python train.py --intermediate_size=704 --norm="layernorm" --positions="rope" --attn_scale=0.125 --learning_rate=0.00115 --batch_tokens=32768 --max_seq_len=1024
MLP neurons of a small language model. Each row is named by its layer, matrix (down: output weights) and neuron, and shows model dimensions 128-255. Each number is 500 + 25 x the weight over its row's rms, rounded and kept within 0 to 999. Numbers have three digits each. A neuron's up and down rows have the sign that makes its largest values positive.
A block is one neuron, or neurons of one layer that tend to fire together. After each block is what it responds to, as a language model described it from the Wikipedia text at the highest values.

L4.down78:524499499502525524457543503494450452474499517512482479533496519505505453507525494540475513462474519519515487476552533526488545492498531499511517478516498476519485506517465514491484512507510504493493474509483503541512476495541466538499501573450506523507535470495457506520536509470480553499491508502512475442481444495505488496511451487527506509501508521501481528461483491492536494491498
L4.down83:490484478457505500476536488491478493493468501480529516538511507522505459473528479502535503475495528513492525537516473488539508547478516535466482505461462548462464554527478550497494491488505461497494497490550542516474526522487516488455547449469533500489519472520481528526538486504464485497500459480508504450486543488496521558512533465526498511490529455457485508517536535538469521470431
L4.down122:526507489499523463527495520481487466503513491470489489467498481541492503506494534487498473501526482539528499463467535484491483493555501502529498529523591519515484464498501482494478528529495549470473458468488453513530515509464492491465512509470476519514500553466524480499492484484502528483507538506507528521534504501527518477490510517517489499481516493492461461557531512450458486480506
L4.down178:511559507548508468533517511518507545503517498492494488481469549495457510509486509453547518510520514470489510505477478528535513513506474484456542484510464513523510542528520545495496453493443499485495500542514487518527507475452511512472541455541511494453481471513481492545500461482466480512503514492507516493529505499480491451503483502493504469508471477490490487503505479517509508496517
L4.down196:518507496475486464490486538485460495473506530473527466499467512453494541508516476460505484487522543491549473481496490513520492485456509482457532536463514488478526519521490521467460522494505517457500522527487503480497477518474496412527490465493512495491504500506536505496505535525496504484501556500500527511496552506483520499531509513479491488505465497489450499499518448494498464488483
L4.down277:478481483517571487469508478509511530473507446483506515524466524506512499524471537480498515512495499476487533514487490492460501503455479449498423462543506493502524470512460535534504503472529512485453515497496451466510491501498513505456476470510508521469508504483505521481552496503531547535495502520494493484515509488514508524506523514514476547511531504484490503486526485529504512517504
L4.down306:489463524498487490510494542517476480460484451497492463485512536454505500430508476520490468547501486484507518496496497518492491448486487520530488495499513504519515518455488524478476528507534527485485507511486480520479474484500507471534511488479486438468514432519498542507522500487474514544468501501499466496548555513505441530514539488526477503519535476460526507529541495541513494474509
L4.down380:493525474539496466492512529511506494492479469496513493475495472529511524480549514478542523483476528512523489514496516501500494538460494475494519486478522489507488524511484483468490507518438505475498504488516506507485490481522529490528468477503459492491536472452485504448485526543508523458499516510449514527484475458496536549528506505479501490531550458501512450477479477491481479516518
Final digit of numbers. Last digit of a multi-digit number before punctuation or a table bar, e.g. coordinates, gene IDs, ISBNs, page ranges, figures in infoboxes.

L4.down116:475471484533525475514455498493473482512529495520463517528476487459477472522498485453520512482500498506497507497499513519461512542526504489477517479512528483489549472521500508533507505502486523521465515475526504549502487479506513516462486483510505510532505504501501514504504531540511501525556526508504483480484480510464509488482471516485524505521481523475450471513509508518538481484503
L4.down231:490511510492478500500491442470465541469532470491497530521493480504482503499461526491498477541531487457516460515468517520531446493512511511493466456506493516495484494502525504474512517471515529512492533490525499494495513500470508494474482526499556487527502477511475523496496519468525500500522534469482471499498474513464518496417450508494468497484547547476496535493470451536502476491493
L4.down252:479504454490475488493481519520497549446537460511466481489499465528537511501507498491488515537512503517451499529447524480492500510545516482504509526521507480540486519452506463499474509496491508479473481525533504510507490521531543448500516520517501516532514525508454466470528559492486482483522481518522512460458513504484473505453542471484497536477490439508534483531500475494538508476497
L4.down284:500454512539492523517487533536508524488472478480516505530489495503468484500504514500469468527506493475529491481482516496498484471509510497526513504451478489466498518512494510482524525503512490535511508515550473513479477523529475478531526521535500507507489501493481456531540506498494480524518489530470500542523477487499535457464490474466516521494506491489467530497514466464507509502489
L4.down420:494498513503506508480441521482530493523516515502479535497510516483493532506509480494516462506567505482539530496521521487513514512520498495452561487487495514498511548506475474532519474501508509547475456475470490511506505554509534534539480521528527485469515479515471509525521479477533447540465496512469541539476482506490480509494514500511509521482528524508507465484504490497466520446468
L4.down444:531527532501516501511476501515457530504483456479517504553489522497467489520513553465514461544482574496505484507427488449516496504500537527477502500498505499525464525503474502502512517497453531498514502490523418478493523490497510530501498501525533457491470501516500487488500510533533507512466490515498486472493495540484514512528516525515486535447479484555539526466499508533477464510466
L4.down502:513501457504510534509528525486500520519492492526464519497471519462489498479479475464531517531538508472508523507481471503513565473471491493521497473486474487495481516472519528484518506522501471480549523443564536467523539514517485478476476523488521507494497480459526521447507514474511522483480510469486517492531504478515470504480474497476482501465518481490445518483474511478474471485485
L4.down571:520505491481468481522504467537488517526509530511452481456484465478507489501511502498508482519426512510504485507486504545537468471505511521544506462493520482565520486484491513492480527502476516539465522506503527545486504481515571499472486520548505473484485507509466476509480506454529507484490511462495481504419502453504510508471548456517506511514533489521492530473498491534523468499501
Month names and He. Month names inside dates, usually after a day number (on 8 May, 19 May 1903, 5 November); also sentence-opening He in biographies.

L5.down367:493488530531489505525527527523533486473511514495510483451470496506476509474501537515526470485483454545469471489480491497509576536530481484519444476527496540515484507517521476502505535531569518488506489521535469511478499473518476496490521475486486505467464530538551483496453530485493495475461516541503493438577495527493526537508529485526493527531538505467495499490490553486555480473482
Final digit of numbers. Last digit token of a multi-digit number, often after a decimal point, right before a unit, bar, bracket or punctuation, e.g. 53'3' mm, 33.684333'3'°N.

L6.down34:488513490519519526543439512460503525499484503511541501482503526497502514510519471520551516535459486527489495471494481548492534498492533498504542489518484500494492508550484541523525484533523498483479512520505504475480512464476469471484513484480477519514512486484476498458473553442448484493476498509522512431509509479484515524520478510525521505496482497498483500508476483475492529498498
L6.down157:500509539470466465491495506446534438519463525433513503490466460531540485482515468505500525548462480491461477492519492515507503512498474525502508496465484441521520499456533513518498526501510494544485509463525478483500516517549486484461478493510495492467496488470520489502540513495473502503523514507537560523504508531529492485519509493505520524527482478506539466501552510495489537495522
L6.down205:505515505492530482524518482470528476516496495515501533487472510470529504526500482492531504517541496477505503516455489469512478511493459522419499518556494493501426477541473558479505477485481507502486518496515536514509522457513477528517496519543468486476503517515497503502479516485520507525512514483525519495479538479491467460485525484476481568469521514504489542479513516487486506474466
L6.down405:515487525454500499502493506502491485485495520453520479540491539460551532494527509505508527483495489487500500522509531480520520511512504481501508515491486510483480495542538500517487509477426526515527529508467518521467465517513491508472500521521504500472459532507533450449506467468482548476464470525485505511482516489467487502515511503524532509488499525440468448474461504484509476525482
L6.down546:494538541494513502484517497466493501478509488527500473498478473491463491451517498535483506457489534504498469507518490506514456524472517493496540465472476472494513509465444482516523499494541480496516476503471509513508529486507485533530497506495522520504477494534481555507507464515466473526459504502537468453508528537503530544474516459532497507499486513529490470501472454489521523485493
L6.down595:571502442557513491496478504514474495489502497477478529525503468460482504489506461530534493502521479471525533527540497523513504538490495487513518465514430482503552512514505507469535533459514476477539453470491522513497512502513468504509485533495462485480511495525468507515500477508515463526484523477501526480493525499469492489457515506485493516527526557502502477495454520483504472506465
L6.down609:511488546526515471482455478474490494483482508514481473509462492486492469507462496514452557482547537488510486465505517494504490498537500525496523574481500497475488517504495474499505504509511500564514471537513497518503450474454456537547488490460557496484477499509484477518476526490520507528485494472479454493514504487515513486506518490457555481530485505492534512528530434506478514526494
L6.down691:529482489522509493523484488517468492532450527481477474497475476475460488479486481487514489492523457486505502516511462519521454498464503480446505542492487511513463458533524535507502469499490493517505521492524502516504502501502504508496495503506521439509482468508482509474471549483475499495535506502499525572460470495534521491491471501513472491529520486518536499485461476499473486460495
Clause-initial pronoun it. Mainly it/It opening a new clause before was/is, as in "it was announced"; also month names after "On", table-cell digits, and word-initial C.

L6.down22:493525512486448525491501527478536446501482533520509515539480490498488456510492480526548498480510505504494536532527514501459540482520552484549512493499515494516470491512541477517503479504501502471549505460487476518486492485526499503461507475534477499492499466518486488516479450499507459503524532455486514458484481509553524470464461505487483521461499481523496503470498505516426506463521
L6.down329:545490512505518467490515451512523568463524499500516481499538485496512513498477466485535490513510483508550454476459519501521532474540523507539499496538525477531500449537518508511530523486522548523484549505466482529511477528445469480475495533516504505470486540495500529491487529502482470472547488500507467499485488471483476463517533497536507533491512510473532493511527496496527466480516
L6.down364:480468461489470466469473519541487477507502451524478514535498479514533496484536495502526526487512470515497486439507492481465558425520474515488465497502481534469524490508459485522507518447529515486477452457531502487514495505497537469483520466475485518453511516438485468547479533479497505491459539474500530496474513520513515502467515514501509463462492529525518502476485488545532516511558
L6.down422:448518478463493490512484444501478455484564500427517483537540473549495533485480511534476493481550546521512489482518518467499484454525490493461495498527512534533532463542475478493513477511551496476502514486521505489497500452484478505487522512498527513460471543499481482546492549453511500509516459506496513520509456507503521517510487494523507502518468481505484533490521490490517460514501
L6.down491:509518502496549477503516533472486449479499519481460508599525499505496515484511523506509476520508477490503511532556525480499567507500476508507475509468522450515529476484470484510477498563465506506543516491527468473492517510505486527494514470504474480471501477503510506497524472467503494514512464499488458496508521512503553478484438451480493499517470494534473533492507497461480459510506
L6.down519:519522467484481521501501475500517537522489496481519513491509504493537534461530495475474455530479441509475510489467542477503504494529473481522502456536484506507504475549490517473487513515510455508455530492494557509521479516510485468497507566477536500531525521536473502557523511522518513479502481501498518467510487532501529550522505536531490462514481464483505485523475508463489482490479
L6.down652:443486471457495543498513498524493462508496499478450496471519490497514481535535520514484527497557448505519480526525480538491490488487469493528514491473513498486496484510510496522504513489488522465539481515486505486475504511485532515559509493472486508546495500491499486500475502472436520492486504510530485485502518518491533503468540458498505478509495488458490535518493491480452479537476
L6.down699:471521467553526530489514491514484499474538512441516496505432503481495506468527473486535468558508506487462514505474499476466516479487539477491561481504487440510505526498517518498499488481475558464526500518485483528454473492497494529459522491450543429477499493518538519484510511539503487530481517517521515459511471491509505452555481510493452510510483489503432504501488482481463535497491
Final code/number fragments. The last piece of a split acronym, code, or number, often in tables or IDs, such as the R in SOHR, the 0 in 15.0, or ISBN digits.

L5.down168:534476497498504496562469543486485460522476524482481518490513534563447494505532559505476502531501486519485508535493481501473523513506482508493455475502520488468476547536498508482522539514535525493529503528458505504507453521523527494521538478529465502481493494501532463493508500490429499517488460556498513488488508490511488525493536519516482507513462483509510526456501513494542524511518
Pronoun "it", mid-word endings. Mostly the pronoun it after a comma, "and" or a date phrase, like "In 1346, it was"; also word-final pieces like -ation and year or number digits.